{"n_layer": 13, "d_model": 256, "n_head": 4, "n_kv_head": 4, "head_dim": 64, "d_mlp": 1024, "vocab_size": 8192, "activation": "gelu", "norm": "layernorm", "norm_place": "pre", "norm_eps": 1e-05, "positions": "learned", "qk_norm": false, "attn_scale": 0.125, "bias": "qkv", "tie_embeddings": true, "parallel_block": false, "init": "normal", "init_std_qkv": 0.0264, "init_std_o": 0.00517, "init_std_up": 0.0264, "init_std_down": 0.00517, "optimizer": "muon_variant", "lr": 0.00611, "lr_mult_qkv": 0.4, "lr_mult_down": 3.0, "lr_head": 0.00549, "warmup_steps": 200, "schedule": "wsd", "decay_fraction": 1.0, "decay_shape": "pow", "final_lr_fraction": 0.1, "batch_tokens": 32768, "seq_len": 384, "doc_mask": true, "train_tokens": 353500000, "steps": 10788, "dataset": "wikipedia_en"}
MLP neurons of a small language model. Each row is named by its layer, matrix (down: output weights) and neuron, and shows model dimensions 64-191. Each number is 500 + 50 x the weight over its row's rms, rounded and kept within 0 to 999. Numbers have three digits each.
After each neuron's rows, "raises" lists the tokens whose logits its output raises most directly, leaving later layers aside.

L10.down913:542453441427613493551508438481494578445486495550562447515481497524447463431493531545521429440420466548459575363518569451557482411505384544551556537505488572490568474530463499531477487451564541511522506529470439532466534588506523444444506524516426385439491404537423443499513443481450581557585495556481570473524504472539552462591422584535518432544400521506486474545562505441477569452565
raises: "ically", "ould", "ments", "ly", " pitch"

L9.down672:473462441473531544557563427445477462574517440399547477464505527499521507489499443634505391579466488535468488523567588470558506464550478532573592469491432464528614535491554478448486441523597418521492394579567412485553543461612376463547479539504465522543521493505427472543510448439333481475538538546491452509557483537473466465465457476485497447508511428533562518472404450540607505460520
raises: "ize", "ise", "rise", "ates", "ised"

L10.down873:566411451519558511475556461468521457427449552483514443449527363398509538523521526513500490488455442508548519561476547472544529473540572414478390541559516529577485419513444445483480584531543438527440564487569488521498464635540568499530448562505470575504446532598573488440496482551534461567538475511470533494553551377510481526487533528558458464451545512565493485412514533553581530518531
raises: "\".", ".\"", ".", ").", "\","

L10.down258:540481474498472499568597508500478418491464550529561528514472510522476512395466485473511490534501423513533446571537471520486531492446560564565425584521482553461525454549585485489587475569419507618355525478471599472486420466407464522530584507493476514546566440567483594423473506497437579567503428492518522650470482476608533615441472454482429589504536528578569547407547491504495464505447
raises: ".", ".\"", "\".", "Official", "Note"

L9.down590:391491450543506580504429509379447412543480536454565505550551429525570472471428508506536506485589569487515520524502630491425636586600460455498461543557410428444485434464457479540526455439503398514441471535530539504535531614515457482561494554478565495519557552521527512523472464491589485563459534455403533495546506485470474448471472600532479494561606498494509500464462404518484455430525
raises: " into", " between", " upon", " about", " by"

L8.down977:516526498521551524390452456472494485519587561391520490450499491487543532460540464516488514534562450558510535411400598505567488460577422437461536435550500529565509541461432514532471535561513523511565516468467470540483472518486503438493489487534519435498586553429511448595424513451509447499437424549457515447589537488465458434446536590518466518437537405519576499533562531381454491412514
raises: " they", " it", " he", " she", " there"

L10.down31:455527478506557524461502547528500532585462420486531449473561494583461538531503484439624526488455466531502534432551508453504453480478446591612444542557445486453450487523565474518423504524515419495553522626517527541467469462472564591472548388543581559454428517536454519393499523389460475501449511574506510450365420563568501494537515550506417461536511575353462463483579484448491535445508
raises: "ally", "ly", "ized", "izing", "a"

L10.down731:443581506581513551529560541468483451517551516535407458380474480497486441519564443445568404576538482479517505541547472496500460435512438486499479490465484528529436487523609499487424591385451472518532542539577466531540494529533497363404501462558479561507468437471461432391479455505493543482469527607501495508503550460516496436499571501495337503524399500460464520495454411392541491535534
raises: "ious", "ization", "izing", "ized", "ous"

L10.down136:473551500453485469479522522552449458589444462500566436464455466533506568482484451546577564362509542537469424407400444518509508493535572588482516583587550429466526474467533447501553492567528525514463564574532596465541472497460559515489567601469510510578537398476454532455547483513409565541431519556419479457409554523535403496491399502584499513437480500564538533405542517486450511543467
raises: ".", "h", "late", "ha", ";"

L9.down608:401491499521577511453437561508442434474417486427557466506512486436569439451466532528617417484555400515490453521434519491466537529594574400427397610486402539585429403573483410531469504535493503528528469393604592517541523610554446526467513514451573481477517579549437531530470457479484574509481431462557468516506487553490458489443490506503546460463516409549523456443409514462507456466460
raises: " to", " into", " by", " from", " via"

L10.down58:522457490497525456558565460552468436512548514522495560452429465540443550534503524484470477568470474437433488390468510488485497464437613497465529450577473415564535503544527488506534550544543483458452551409473522487470487499502480502506466540529520519476452580497473509420438490517520471563451536460465487548444514421597508620586520498519391502481522542565498503459525506563515628433425
raises: ".", "\".", ".\"", "cen", " going"

L9.down217:536431484517531460616501524432488359483523455527583567531480482434544545510437543485518484465536493524472474502425480456454494518565498493510500517528412560578472433524474483582501412497475616550401430569565506474494409500516470585515639603424455456574484467414465540431431470586489536530480517466530546455579486521439487550485496502536501392521528556544454459532494488509463608466467
raises: ".", ".\"", "\".", "″", " "

L8.down520:542450508547538496497577488529417521560515499503449509528461452568505506482478575543574554482577514467553488431472567481459496437503575417518538548557484475495521477468553448452584542514421471566426579553546603488514402522466472608540556602465550555487523464557399537468488506510438538545404558515523555471463532481518494661471479474513391562464447475508507490463607594514557472520490
raises: ".", ".\"", "\".", ").", " ="

L9.down748:509466446488514368482645499508478555486504535498490545446453452551472534500490540499507534558532491450493433522482461442470538483527483523576513550530433467526560511596530432430625533533542519490467531546497552557478439504470464508484522572438646582574386469571463490364534518503538555581463479573514564546471539531472472522468512443483394399527480534524518444384525513524500478462528
raises: ".", ".\"", "\".", ").", "hop"